config.yaml
n_layer: 8
n_head: 14
head_dim: 64
rope_base: 100000.0
attn_scale: 0.125
bias: "none"
parallel_block: false
optimizer: "adamw"
lr: 0.000322
beta2: 0.99
grad_clip: 1.0
decay_fraction: 0.812
final_lr_fraction: 0.02
MLP neurons of a small language model. Each row is named by its layer, matrix (down: output weights) and neuron, and shows model dimensions 80-175. Each number is 500 + 50 x the weight over its row's rms, rounded and kept within 0 to 999. Numbers have three digits each. A neuron's up and down rows have the sign that makes its largest values positive.
A block is one neuron, or neurons of one layer that tend to fire together. Before each block is what it responds to, as a language model described it from the Wikipedia text at the highest values.

Unit or count nouns right after a numeral, mostly measures and time spans, as in 40 km, two weeks later, 4000 kilograms, 30 seats, 5000 BC.
L4.down2381:480391556524545498547475521506452582502511530479547491532492512455581468582474453558516498551539423525479505556530482420509412420574511500521493452504426442506523500576539595470507502504490585458487526511532511520511527501541547493540560499547472488484457550489543524451453481580527481522
L4.down3403:542583486471592498532527492475500485472505603399577483461486495545432421458491516571440496495537496452581419525509515491528504514506519479530382507514443483555567602493500529503486506554546464577493631473486537537615485573487515434484421493449576554467547606534529629557474545452427470493
L4.down4349:598407545513527459497502491508497517519504646493558456544557528502502512424508555480496458506483459497515491548570507461510447485585454539562536423591510439520480564472555517459537478554510621515497544462503507435570582524525541498439465487487494485480522507556506508512430449573432437441
L4.down5211:581517508534569401454484509493553441489480471461445575482522488428517392529521416446561455594457469490395505456496419621507525490514459477452512524485556519559523577510490464618498400488521475518500586541540472516453523496485503537430443473475588492539483483532440469457588525485476516584

The preposition at or At opening a phrase of place, time or occasion, as in "at the University", "At the age of"; also to/from in transfer tables.
L4.down60:555527491504483512488546489465527446506503580465557530473470538508486495521524502536515451518459547532582496430444479541551573529534468498537474482527564451510530547529421525549521523446501529482454492479488514525543580543571481531574514458469518509537455512491555293453516445538580567489
L4.down516:483559570484439522473469470454461469552464597505488580495537476546470484499489463459476472554524474595407514601545436507498515386485478547617545491512468459518501544495387596544427507423476619435581441504450488520485461576546496584563497499566590537513494508505510358448530360478488470512
L4.down1808:526489467474481557474525533531561482502487516493535644577579577531553445469424480405667517479568577531551509501478423459552563530463490503564563580465558458506530493476404467548447451419508537443515449465554449480434469529587583613489449482494506443440415412500498364444490476489545512589
L4.down1810:547497519533355547487499442362540426571540504554461543537470558534498568625521559462531431527501547505472555486493459549511445551475535512610502520525567519449504463469455458590534498545568503565462442521450438594534537580600485575582583492584508477555460466507505476585589456537522477510

Closing subword piece of a multi-token word, mostly foreign names and terms in lists or tables, e.g. Ragh-av, Prisc-illa, Colquh-oun.
L2.down2936:526520523494552494437491575584502471471573571395581553390518448493547445497516469498547487494499454507505449393461503481554558451570448586515524454470490488509549420584558484576483509497511412454489529511438565547437575481489521577521505493435508526508573473434607439489440480506429536450

Word-piece tokens inside non-English personal and place names, mostly Arabic, Persian, Indian and Turkish ones, as in Yah-ya, Hab-ib-ollah, Umayy-ad, Ab-idjan; also a few pieces of ordinary words such as habit-ats and al-titude.
L4.down1218:548504431498460500538485446513501456503504529474493487570548584542554495515363602583471494505469654470487500492486507470544515564459466481454352534479523542490523473491508486456519468489591480500469520445447552523500588483416481489505397429477476492441438490458485413489472538584550553533
L4.down2749:470587478535531536439625529538499427448473494535477531443435477461497570564437572506539561540467584601503506554483463473440544559499517455574445430590530525429514441451548445392502481506471495478470539522450447515485515525446444547452607527466449461579457476504544684536436528486489504545
L4.down4462:493470552537478514481651552613425565493469500526389499379416570508482597507451576557495540478476455420438466533665499519556525591553499462487490546527550441544549579494537459415521447438435493537565415385608487467498647544605511452430521424569480573519598529549579494470423515524449497418
L4.down4843:532464470383559531463466417520539515482392523600380523517566541516487515482564535463480491549596502421392480516525560535515384540491439463485501469511564540460421486509498582437584432433496427527458451348508538495517572446522485525530465617510469385540438492539534536569536525505519451557

The apostrophe in possessive 's after a noun or name, especially organizations and places, e.g. commission's, city's, division's; occasionally mid-word fragments.
L4.down153:459476482465489541478437492555451539560453425428442539403510500568502454518497505549503484483485501523541547590557511449501487502444509495498412493522559495515493525582526428488452506454538469487558473501526459529541506509456499467602415532484533402499488561507457539453515470498463444526
L4.down802:547514484496495594439524540501553543493483466350506540588510532492486496523463550500485518483495522498539465480513531459530480541527482480451540624494493529534502603488531475478559465602484465448503557600483516454501475460577539407450355443404484474496489539587459572469529475505495478556
L4.down1170:518432500496498462442517630617412551491529430457470566457426497505503485517533559502430469546515567466646432534499568447572537502488567532567404518562498476478465523484485397502588459565502495524519493490492415567459393468463439555524509473499566502485433425567519561482457516509483450541
L4.down1606:483501491474497441565571528582486494518394407509501492482494493528483444616443480441605484454514455532506474462537590485530555495492538539554450574461425560443453502574559444458507519596462434451459482505509523543523434407535579431486415478453580448444533568496533526444524529418452553454

Small single digits, mostly 0, in sports statistics tables and match scores, usually a cell after a pipe or the number after a dash (4–0, 6–2, 9–0).
L2.down3491:498542588542494587424533617421494584476538466491430465475528551533472535493486449560515580439519475477453485550507565468636481560551493429508523462465452490536449466527392439541563500524511476560508488479385362551436541527485493457463515541512584442439538515468559442505448337479386434546

Measurement unit tokens right after a number, such as m, mm, °C, cm, meters, in sizes, elevations and temperatures; weak elsewhere.
L3.down69:551502476423476534547510471408516455539502443458504459473495513546551581537480438489476594444514435472527505423469548567532543490540464540449530459491493436628530483549540466478562561455516418547433563597540561508515512517492514544552434452506425554451477519549598456509552496494401481405
L3.down604:508533417390484482578422475515472512489550514374474498496548542541469493457491449530435440496406505531512590489442491476481410563486483432533464451646549388529488482484453516595540528419571531468596508560508414516568469525485466527489554463524554394431512467549549398497534514522528442443
L3.down740:594386512469602515563462549585460494545487514499516582557475493417511489475478526577601471489535481450541491451491402605484527491458495539477448476540453411563562530568495421584526482469518440515481518425564389515549550484413477517488494506464583562500530537471492412471486461509429558492
L3.down926:545446370381500552538451550565433528468417555476532573583462496533478528473557566583621571470455470469514535423549519448484470526502497527497488472506420564521450532497433541496487499538426542430499509483566471494466636533471584567495523388404495542583514529464553423421449562545514441490
L3.down983:497400452547499620528536533476461513416516495452526515566469538485411507480417498476523435409418507521542458519606452517485454488527505468510501555570437484554543591527438516497523545490478544515546495479448630505542451548503511502551497561570609497484487493557425480545513542521510551447
L3.down1467:581523500478404533418455511554533516506529565564525539512540502564529474486493428400563483491474489486522569491496501394476501458475510485547514405497467441580439507462451645494489517592491522412532459459545508506335531495425490498447519406516526460530496585513449492532499485495522519507
L3.down1817:524561581449559512489496455483600435515502471491458493481414515496557484483417493455470476598493523515536451544427517424537532563531486557512460395614399520498377515540380466536549419452515448463466549503548469468591534537580492506478490466531428517536549532401510552555546504469517519587
L3.down1884:449563461523455605553458527573526493443519465480544471491507501530508507490479561492502463497490465571443482507517625557545503520541522569433424528461486504546400468537473566499471484530475547501458595522507498532460501505507507520470485502413515496485508595501536539508467461493531474549
L3.down2041:433595532470485500508525483582485488446517478526534509490560548550517438487479443489449588466528497474571572518551579523551478505440431535464469493589507529501542583540496559411491438508360544490523574488512432545434497484569487450421552549438562538497587500520462403491475481525379506488
L3.down2076:548542424472517555553460527486517481527516505511398513415539526417417476475498500476501484461508491431469465458503575527453447703455554436517439529585489454529526412486511447488467499638491449547414522566532451487615489470498512524529457438510481555549559463445460419425476542515523548526
L3.down2164:567516422527505566547515554495561487457451480533473538408361467476481450463468411501497409629565422492655456511550407433483532526518513484411503440487480428534494454583487490428522496520584469456560507489511434442504505457548386465455588551490496548522439497442561432509470556532483513581
L3.down3320:447392462463518436507437547491567478498454562493490456477540487545507451444464431459551545516460500453433535425479482510453442550465559522487440522528474448471528560576409526449471491524461501514416506432453502577486498419403453544462566456362621376546543407414531453452495594359479512602
L3.down3414:512541565452540541490391447598471412596462585502493468484509501505509463466568525503476439424492449512415473557498439490409472531545509587486487495529509532481541592543499564590537475408523520501514509527502397467438455510587442497599574514506480448549517528523474628491442535470554479518
L3.down3576:529483479447498471440585430442622546520557563434515523466515494444392474446465522550533483552451573469445583382515597441533395589425469493558440457561501518437432552497521519538585504493529469555485613558505470444533407519474473438557616540461444504498401473422513399557488411503487563490
L3.down4898:590468475484484483390445499553579476481499537471614613526543461563538508495483489627583549504474506569481525516582470458432566575569516555493497513517504459383570467518512575488433494396517482525498530510574569544415529532495488535511542473524508489453561523507557448428513496513516480568
L3.down5135:521419539509457605399543452490601477419400577386473419491520392474505565505559484507460469528450559558435511438449423458480569478483500477512529532505457397506480633561552511487588508524499466499452489514490436440519474638515526567556439498465516382432483496657487617544468477541515430539

Prepositions such as of, in, during, through and into, mostly just before "the", framing a time span, a stage or a place ("during the war", "out of the heats").
L3.down854:453462514423471474501433470505456491493462475581631490548540462490565468458415550416513596464517476512514579493402503564484446561533573489562483449421547507588501443451404521569484469515568462472477559611558535459490495622440468544516513429611423486464459567481551440435506507481411456568
L3.down1094:493523462545462486416558554507545475477555551504522516508523581424326502493458522492543515553398438479441588424485485539494519577617502527464539443522587637509496482568490557475576504464468499531514513523467552459488519506515487510512576480473537543507479426482483548508539536502480518513
L3.down1737:531526518475434610536522504549548522452490496517494483496422482529430436432510540582522397393563509509511494486474595568405506491450494563497487427526538475440440512463507484511500481516453435478455515464457569488429493422460546527560497510436561504530590529471496410471466428523468514519
L3.down1807:508534550590421453543485443414417459519573453480530513521569451478562431526395499479472494518466483498475413501489532557461518532425517602524506471604569505468484475548484577498422508507570536587460518544493565555553473489434547449473549426470477483494498478463486467546555454530498455537
L3.down2283:418516528481537495574554500443475495480541501521457468439453455442550522479428553486540483399502492635480460461537483523573507583521477478544491481436426482585480513595426493461465553464458468566522550574518415544474479452425518477506448505476537558532493447572403689425517569442472588509
L3.down2285:525581457553530449414465468484543492550454500588495472547379604434402491498484495495551498470467444453453496479435549500533473555538459469483476496476445495489467550574468474496533486523428485487482471541386521507534531525480511483473562421430501495541563450496483551513499489532513486487
L3.down2302:506515475538512498506521476435473558546468492488523566572455528491491464526522524557483534614546575510456622508509507422558443514543441555463482496458557590483490475420540481401495418538507424480525419583514511496532475453454461534498559519475434472489568506479528455532536432422495517428
L3.down2327:543538459469643537488527455497568526457585479541517532470460512520463465545478459500393476448465447488476522464509538517551481547516604500479566403497507539599509520544496495541512483445545499510518534555484450516551464470444522501464478582461509474512534461502453513455505610534461507540
L3.down2645:542468530519516499498501462358499565484473477512504520420403520462585473490488405578563541528553479457466367499556522484461466491510542559437527396530525579482511526497515573501521498437463512537419585445510473369511498433523512530456462457463533557488490440494526304421406525513533574428
L3.down4153:583567510498500553498447488451424443494539478468503465527522404522487553564493429610529516534477485500524499384469474535450473438548467526473546464476481563454531461411385521515523429562438663487411485562576436425473465573531450569524494452471615588490463540549518505539527560413459399507
L3.down4164:542463497544542413450522522424494495489505556528515487534434473513545526438521518509507425528502493452466496614547510497576529513544459550503518422462511446545543487517581395563434471417568396537559505497459456497502494476469471513575500560451558468493455475479450557554544505572518479539
L3.down4379:506492525533561486480497442529500497493490534431482512473515443452395513548497386462513480479510471541513557477533488511569459521559553471531488473568434546476498493487436471522470474431592506538557478568460423497540489552534523505457551510530469446478493542531534493432561539557480486438
L3.down4404:521538491503530543485527547541498552444480423491492483469470486494519466424484529511483506487527494482548461508538580507579425526588451468472490550544437472363501484508557522579498487391529432498534480491354533456494514428550562421496440539497412458504630538475505541502542544596558512518
L3.down4872:474468518518428587476562481484551503515554513530477451408521581534523579616504466562591549404473410585497483434453482476527562546506589510428509449506532532425601527507505500517616501444517518488492468534475517553405548504490465447553485475444513511524520468557431437501485432498633448478
L3.down5094:504449501556459489486459517502553471523469485556475519431447557547489493489421528526549511516521520456536554469477494499521487537438466518539475635591507453585531513557485510505566507528511533517438510585561573490490457451477558452594449496522595497523506497585449379498536553474455508483
L3.down5292:527525501491549508538527462425523396519484526577467571429520566489507511550509528578567498451488478522503564459465458474441465511518509490475519456551497479415499481520535495512489510491574557533581512543534420594454448478527499542487507491446592485575462633512576441461552549476490532562

Word pieces finishing or continuing non-English proper names, mostly Indian given names (Rah-ul, Ash-ok, Kish-ore), also Azerbaijani, Turkish and Arabic names and place names.
L3.down595:483542516400495533375516500605524561540542601441526591425483474533445539412608474469628548405443422474497449423542496404437436483449507520506494564534537488476528619527551558521493521465459460546549512481470490474504548450491533492489389415497547448524493494574457520466465489408493491514
L3.down868:509504624491482530537435503532493448546497543374552426497602537467557462500473571480509431485559408507468480459545490496458552462520498455496508478514413417507539521534545552496538467496556476452544476456524481463496417442494548609498549597559562511578502471523507484502500483432509496469
L3.down947:542470543564549522474425398470570516559540554423537557570566505501491411521625462569441451513458497487438519437543474427455502500566452482502544513513509467471570428496517526574475506574491462472502506421481456516587571445483462440611528479520447524587496445431603334518560521555484492504
L3.down1122:529458541496517511490445476419451538555507546485538519469453480428529530503594550466445512438452457439515568521485552529435455496550514590562570552479486467560442528498480510523514573527471440431506566498527385545451465531530471582449485516548509497502500476470456510464523462426405460538
L3.down1521:534592465494514587450439511515443591526382460502531480533553460510382500454571503490471502432478593524553430518475546534454528437555459500453539492490517530522538514510542549480440497557489561465532517432530522490453447416479592615455500560579575546521509466487513415498522490530345444425
L3.down2227:485540446612493569482482473480449519485478522450550468457441550462432422439473488565451503503478484550441547602523579497598534468553546506544465476461502564455500538459521499500473502491484490469497481534491464537512409453434449572440524504543504523467532526481536366506486478448535497501
L3.down2433:554433526554543507527458418452593534590447547586524464490525550524453468472525486427529539434460461392554551487495458468434492508452474504390556504532462479524449458473483496457557461491437523483558567444488527495606401452546515459484404517468553430522566441514534470465504504542567513473
L3.down2736:516534486514559376638456444513431461503450483404434457517601410441461459497508589488492522517467460545560511442532516451479534510486448503494532530382548485521498516431521613530411489498449556526427467493518484483458469520464511570412503585563513534450483498504424481486497456511574493417
L3.down3335:570462574524523439513513410540465451472438464491544499564539504493473497525454519438480564517629578593550442517542502488453511474472394544508596514523500537525440540513385448532464512438488562540392615425521474515417539428529630613468509491489466566490566440460448470549475455465534533474
L3.down3808:443480474471475553504474550497469479471504527483595485604603497588481483464520570513449444539524506478592464449573565391521513448466515583578535475517469369518546468528481493601527449482447535526490458464589546496493455499525544533496474530534478523513535454517486586529562461459407523556
L3.down3860:528518475472533382542530500427454537521523533509447467507514500470544376519491501470518397420466519446531535428507521542497539591474448468469517529372551513525561487469516416536404474472490545461531504598573566565483446603520499557517503485434551498511501501463482493467465576520440516487
L3.down3899:528530427474518502548439427450513467512495531528540549419552503522433531433413483528482523539535519544592484491535512487401452510508386514402492490519456542494480491492478542466523506576544528423438505579607477405519468445448568505507519491531596555543500522490499427514491492475497490568
L3.down4545:484537468481483460498500498527574500497440475504577563493519451410476522392553598536552506439566453419478496614455447462466477576454519490499512519502481402477529470486417501496554496551449499510529476423554498569553449457514513450368597454444439499512519514490454446445532521506553517456
L3.down4620:590554475499503417433508549566587526562469583555551474511424486501503439416533533554472465565489526493538463456498437488542510555476456546531612546488572467344559514537448561541496539415564413519379583469537518480568495467434542524486482505501429418464493456543461344484528461445466502528
L3.down5038:451440521518546500397584537463524522538487528490542479571566405510415467466447536572446523426464560516564472447423532550528473515587518467582580496581474470546484422490529477502449503487541442555606561462466527425475545541569435627519473431540565450570529406449502426541518460584569537501
L3.down5213:543442512487536430468490472500503487536524484568473414517547559506543492425458486537525574453461570486466501556471527483476490545546459504425475495418398549429578534513408502472491502388498483575582490625475558531530476546463495572523446497551564374450494559431544323495539507455459518480

Abstract nouns for a quantity or quality, often before "of" (amount, size, number, quality, presence), plus "and"/"or" joining paired adjectives.
L2.down469:549525519435477509456449471510623482475635477526497528602456498555452487417508527554576523557418425484552485414529446522445404652480454444463509476412379546439496547493486475564525457620422531488468476618567432516410467535466571571497497493450545466528526543544481503519387433525560474481

Single-digit counts (0–6) in the middle columns of sports standings, medal tables and squad statistics, e.g. "| 2 |", "| 0 |", plus semicolon-separated election tallies.
L3.down45:537500437459435503520453549523536461486486462532593567426551524456448478557436504566578530470542529362431505537562570555516448559545407470473543478583431508440432589474493572450484465447481581490501480498417584568464443435547432477589550466467484475477462496554497566543478557509519530524
L3.down545:471535512588480479516406458463490552521507475442492488501669445573532489523470492560519499457587524583505459496506462520533421441495537535491532591518476491434520560565512439425406511593366539522536440530442496518534463464352457559580514470549462496550574475453581424420387433480495472469
L3.down1162:560516503522554486440510536348475477427592549520522335438580477495497531494469498480503538469584335474419571545514394475444549548505528501559581512509551543488479458441517496589461571447566482498577466456430502404481472511535495539543510523603506482488525468458499365521450588524517553415
L3.down1469:459540465427484462485493437475426470544478450534539500452572512548489443581487554531569526410428482531479486569522547458478507443519454475538466476542474467494534498444574471524421514411589492500621492532501548538442514449497442461460488431539500559533460519475539421533449540545473492454
L3.down1688:413550544553508514513525549468483455482487521439544527456512479487547512509420553471518432462587499475489492418512547537586522495470477454475440534489415540506439531419480528471465489469526468466417530493533496439572466548578526681445498483498567487522450594496457578453532531500522447531
L3.down1791:402518443486461540413479583486599500511490507533478491421554442520543475431433517550473532505560494465527528526504485507381496482483554517480518603414455452565513521508561555424590451537452529549421502468515390456465385526476488455472565504564612554475466570498524442467436514460486500462
L3.down2224:508525481549426541508536556477389523436366542540441593442526547508491503464469467496508526467530510530469522566601604474491544394492479497537504489492545538473499529482532488537501482528452548388514480472580561419528487553469540500556474518522329482480439442467504436478459411510484481436
L3.down2342:541476463436502478562560401516508448450493536496507400519408559502563546421434525545448456382454430420458473584483461556457462530509527577496514486512430485582501549486513543562558523511530519514508562496460523483468528478530581564473517391496461484546595500471567350458519475469471555482
L3.down2386:513533539517434424502427487580359508516493402415438505483435442591416498474542485480477582459575432512506555476501481470580474526477463520498433459382440453611535495530499458486422508493506507420462472566504478538551427387504582565442469418543514535485417512581516533504482515402538633548
L3.down2695:453515522515541495569487430550459527475509537511447529500443472446434460459493451456566509515475385569455526502648489483490482526467520482518542498433526476551388474461607598489510488479444462496530484535441542525503439429573549525574581460483558500539514544582391523467467467524590492536
L3.down2816:482530532529583554482455451473585412446543537494485450510499497611442493528475549476474495495475410459507432477494535518513466532537621555505511584492568504533376500525420584465490560486522561555501494477569576580509434531467493457611471499515344560499567429499538414482461513519466510544
L3.down3765:495504483501550560429589546443500460486494445406467465494475446552511418432448488459505618500549561499560506442473442508530515501518424491434495539550655389555485453486502495452498530526449499647574517488449702530412513608468616580478459551467665584554513599489533455470562495533468509397
L3.down4203:435494533540504484507524450446492570457486529465515401556475504506554553543475537497474531407517460503427459534478470499516505487523537507456451475499450521616499408463517510535571552440503475464507563464530520362431445445486523500487514437470483425502557466556552465516518369431454450415
L3.down4524:529479549478462500573511493548559512493516428478530438468561529473465519502399436548403415560472440437512442510534414496537578442513488467437479495556526508452503529551577604506533519473465646507524477474536489495469615505501490517496429460491535501510503499561393679414468529557465561573
L3.down5035:485459523567490575447522473461437509464502519461515574509497608578501494503487429522471486493545499436526491591440454522554409504476529480540597434587525530546481452504515481622445473473455537458526522571465457479536548440434485455554600496479563566533582440584414387423481511478517461478
L3.down5309:545578479526468397515454525413508418510545466513436468506454525525614463490443522562586430609529529526514597434547487474456606455534558468608399575614422472492519434504462505450405434458540568508546476486563569530555499451552438458608511425525493499569560541529487459439459432451517538458

Nouns naming measured quantities in technical specs, such as speed, size, time, diameter, width, mostly "speed" after hyphens; also closing brackets after units.
L3.down348:488514489462458562460465528404491472478484559386537530474516536442448513540586515429534522467493435598616549448486501547519514434542498586570471532463511463577503471506500478389531550518456499463506503511509489493480452508524516569545538478542485466451490488459507506408478463438478492574
L3.down657:429562533509570595494574566487559527514561521492573421525528510474534524498440480429490519478532561544484492533441577490479440485522482505536425505524537509458580474373476486457438548476443476388397455435486471452489403512555537499599511454478489437575512473601585503558537404572449423525
L3.down676:531470467517476490541549453466470472558507520442542534546456498493507512473642525515523478464607600561492480492450531526485391450479590423508481380437455513534516529377457525515515544503394507543516578480463540519524562436518545507537553441538496470512583525564587243544460406475496487481
L3.down733:478479492533531521490584492512538476591489427527580467499494434501497528536440537550497493494521530437588572533553537348521594449522480438433522557466453389532583504474516536459444544467484524550505529555539445449493542425485512531469479427565470527486474601640516524585582529537476511484
L3.down1184:564494499454477566502488493478429458468476583421559448474507600496461482456447461536538556546501510457485571629520501441472552485493488382450420457446583546469473501464417469479482518478497423440568567565489516486492519464540504521634496540541447564481443454330523500493508424538455471541
L3.down1704:514591499439490583471483456470518526516391423431492496477506427493496555443535545394489407487497523391435517506557551505536379553473540533536464523564532422517529440444451518456506544571499484513575471449542488426444516482572539397428543520456560527435474572461404559514540561505503464518
L3.down2107:574553548511563528432509594608580422513495614507563571485522499544618463558467493547604515488592581464477536490533465381496461543471515545593496562541420470563505459518500513523452524530513380539513528556514477496416476546475592489567418515382442495513491604539509572463538491521493532457
L3.down2649:441550483495486506532467466463560360522507522493566553450357473553456522528451515464451533495520447537547479451469488490482432488449570576478449409536583519528485402428486457464449522531507517594489537579551561520519418536473474481536536547488496497522542456567414499508432475423466472503
L3.down2838:504463482424565535557535476469424480496470522425539413517508518518517486444551561493525465533466505510545503534474509486529445557528566494482483452490529522535440408470599482565492520446486463485512636568504549489568539550517535492505447503469463524502572535493473315471549527570570464471
L3.down3133:440483505525427462606543497454515480491603470492548465480582430546390617501455459573605514533544486527524496459433447512534485456533537549543507493524486515534568403503515491532579463377522568417610427540584448465539481407577405680500563530552437501471413427499539515558561498520510587620
L3.down3184:568526474467380528478416510514641495501408456478520389540452531499509523497513550459480412466519429533530500516471531498467484536521585537422578470522515472472519462553490472434513495537432542477456533539421497481478505361490498450467458535523578554469468591578529382499491466543504477527
L3.down3291:473491365545475579457492535429470520523552558543496517525448597532468502398545523409439400534460460492583469536625418446465566391489545545451547419520472524501411449632517437549439460497386499578487489525448389522536474580549539492478514500471492589522487543491481513450535540496479506526
L3.down3579:529489479574497529538465479529534447549486544454570445552528544536440561526518502541510539410526446458523476552482502480483378450564607514494521526583505522539481552502533526420465455511564565541508452497515458490491546443475525509529539613484570456502519547594514441474538560481517545531
L3.down4113:440423540508424458604504400530495438480478501477487478487540480565498521532552533491495514488518418496548609413492455451530487471512482442498550377496526512485554441520560411539396531438473470457530432515453598530514468473554487418511499404445483589520466459538599398508516500500481506496
L3.down4481:517512391486531481499548469459439444431543515447508502437547489481453566449512550500471489588519497474510580517498513456568446455519454587461463521486561536503424452499559468486492561538504562525587534513480629492472478449516504555584561506551418476600382554504519527445471504462428579559
L3.down5327:443459459490531534463479495480476512508455566506404586464502565582518580506582527470487510511455471560591564507532533433489597471512493485460479477512514556491489416516472446480437411496568515504467460454554503495441552603498369463493434507487500523440555560527424492388557474485531500551

Prepositions opening a time or event phrase, above all "during", also "in", "of", "after", "following" (during World War I, after the publication).
L2.down3086:458494456550414528446539427388592564559545437535541433480496482440410544475502567502572592463483435526394434551403490487478465505500409373499512453445552562548561508397430475457518494491524537538509496479393460494487518480505461527501445526460500529562431514507562524553470529553497473501

Apostrophe tokens, mainly minute marks after goal times in football match reports (Crabbe 83'), plus possessive 's, O'Connor and 6'5".
L3.down220:532488504495598444474500550463599495527452517480453506565505524510516563532478514471483529559551585508482414511504466515540472517533527508517431549479563508579517586501512423540516447529480512570496421512595518560541525531461543521517462454394445620482472601557581474505450520478462429478
L3.down1259:566559396562505486453524496531621506427542517552489450507416479507555553508466413473539465585552482554455467526523538417530526469529489481478548532552418529570544458503470472440523463499496511510481568434556563437538496490532502552528410506526547525574464391562474604538526538489622506453
L3.down1804:547431479494438513463476400504437492490471536476593487483504517531546462498597458531487516524517453446513421536546441441426548548436502545432531463499523460523474455601543477568436503475490534462576513467437509496387520580469437563478418490632506492467419494567385589505406539607408478464
L3.down1847:445472504468487494457558522498459380454545484411435555479531517583457590535383495461596396575557471540565433632497432392503500587499513580526508479563481524476507501541538448560512537499433522551551480531545537526527544519440426526553430527476482443529509500469532410533589466496538442538
L3.down2321:493536463488530473457477404541520502491529518417558609532412590502530564517504487497468443529528541522549515526575502530570490493557518393583463475450520493462569520595521507612424487433502493518405484558491500496543429446478499498477443602490560538523505530434500445531494526520641402522
L3.down2742:500546441478437623571497425400505572519536544429538523479487549442488461496531481548462566449424482476521473529559543450437491492525439469418467535536480570415447450446515504484582497551553402478427475518496483487518434429510519482474511539523581347548495491446542574474580478421500509483
L3.down3637:525520524459505546398502443534552579528485499570404456568506570516514615529433482562451582616547531478476471447548522520501506501484484423451547594551513497535520484464485481505345467572483499496503558432467558499519528426442504487512527542473500461518512567574607406409498425454454597495
L3.down3684:536417484522492431517427557561501448560417433532490470467506473613578511429480525437554460457451552483536538563548480507475467468431447546451489534467437528484582496489451504466622506412505497472526511495567560443411450531570520626452572500515555617504515577487479540520547435459502528595
L3.down3778:532492447450427544500518565545576540534563569395512551455483444439475508561567574514515565542527499502465576614398637471599607464527546579457492518541525450615552431489440511507530510571446486401541595525429472447540518490445433412463490520473373398589490440510554469418478486473462513465
L3.down3964:516453552431465570547494457510562445447465529472474522565604522474641501510432557473509515527502565518561448433485460544491492449476437521564531541525529542490493426575493465444502531471484514421529466442485606429532422476582535518597551473527495528477505530517532644453487596471557525477
L3.down4051:492487435432464516483443434478561433569484544497430532573491498502510467418575471494494428410483457480554510583508483496504497501551484535545564581556452458578426526489501456547425444485528505533582489519526574535529565552469573593499494460558516510548471385563505523545495487483525558515
L3.down4336:510579505401464418487430465429480575615469483528465540495472547499521565576463507502557481465464434456405574455512507488546632420522528391509501457498506513494444540540548576593562444536470554426552480424499483543530476503513420510504468491477546487437488503488494545461479489520540353500
L3.down4371:524583475474478470554528535400482503490546545570428502468530481526452575512511507556514402531512486604584582606486548397509489429480514520470429509478447507510411397491553427494496573511454516489536442521533488538591485532476587489584480434488458443518457530521633448628504441497489412495
L3.down4565:441477528529399463315489517541423472457504430410518545462432456542505555494547454426540465477527578470562463578456475483488428485536578483465436511454457536483512534529528544548486531470457466512578477493456509482508445433447561501552490472524600420517484474407584338520521543361531561496
L3.down4927:435502438521480395519438526509449513528496455463511484513485477468446503446489478464440477507496425482505433531481469480427535497475467496535585464412534476470424549520437469466509546562490565432501561500444502516446495457489517553558563501551556554497524468537562559448449464529416452470
L3.down5002:578537497525448463534526499553543488508432469504503534467544478585589476493618457526516502455436527494510568507553476552548486470590570575546572484429524491476400462513473553470563444389433550559420578420497518437432486508572482436527587598447452609459517514550566300480489610501418464396

Abstract nouns naming a quantity or property, often followed by "of" or "for", such as speed, number, ability, power, risk, distance, and -ity words.
L4.down929:523439441466488517513447567522469560531608476465468407487529463484512384453482528514453443568514562492450556535474582597462464558529502542532468597552519471540467455500435463536552479519555597494555482444528517501554532467424494523516458569525474448501521549453494354464494564522501512479
L4.down1397:476524471428499551384456494506533445424475533479487502555465583525551461482445488477454452517539509519603438514572480479614589497537631563475447488481494479461494444464477420520513501501465551469479533497554515478418522458486558420548513469466542566518494548548512326511412468556484496553
L4.down3415:470413457448531470439593549539419527562492558575520484521535473570445485382574566479540571426500436531519441495535542523437520423560632613577426437540420535490507477531543562553489447588501488473507529522536569522454500450466552486450505532453377520552516619543611517518506503557406547586
L4.down4132:445550463461508419472443580493553441454444450514438535493495511437502501477563589408402503479567471484454477504431584556544500518502549510453573505511456425450464390514528487554463440522426466409552590471477537532466478523489484467497494459513531567555615527473503406536412498409551560469

Unit abbreviations right after a number, mostly mm, m and km (60 mm, 427 m), plus weaker cases of month names or final digits after a number.
L2.down4483:502554454468545447483512521480523483459522483423536505445555481472400423493458529579575508427554572467481576516521551509472560535456486428436517505482536459494623529509512551518534540471463538548500550507520436549493594566465544379455539502509504457567542463506549470492529513444448411411

Apostrophe marks, strongest as goal-minute marks in football scorer lines (Savevski 30'), also possessive 's and contractions (division's, don't).
L2.down3119:537440431626464445444385509505530527519597545480564539471539575421556514477413534480530487519505558401561440573471525454494417547484510392478536506457455556491468454667486502537464469479519444533544474578455521512580469505548473390550479565510492453567527423498574541435487521536536450486

Small numbers (1, 2) in middle columns of pipe-delimited sports standings, medal, or squad tables, like "| 2 | 1 | 4"; occasionally mid-word pieces in prose.
L4.down1232:520540464497497471507493514508459495456513510524419478561528487498528478600504561545475455565514620560484519501589577533543560469539573499535423465429563482480511442562500458476466503487559503497534404523453546546477475539561487478497482540433454506530530491505538480545500419518419500457
L4.down3032:549543498493535539511450418484466384544502459528529532522432434486464468593500513436477595481453451496545516423604521413574548568537596443554508424497582503515496522489441565528518453531558504491591495470416497502465486479565486471431550519440516596571511625501417525530513521487490495486
L4.down3839:395513545500412514504475492500532567468442454506418464550497474470587574534472460449437541577405467474539548517472501526467569467533518522493513432417441545518510502549499479460420564500583477494566569427548442400561476445550502490459493511509479484439584480563470475540472536413536564412
L4.down4914:452523497483389487501610490505455455493467471533491447639465561486520622496479442520477461458564481454514518506464580565553495463487590486543490564473462479486475474493479518477512545459410548543377524481494437527569462535505545538439503497466549543533502566374565460529529477507520548503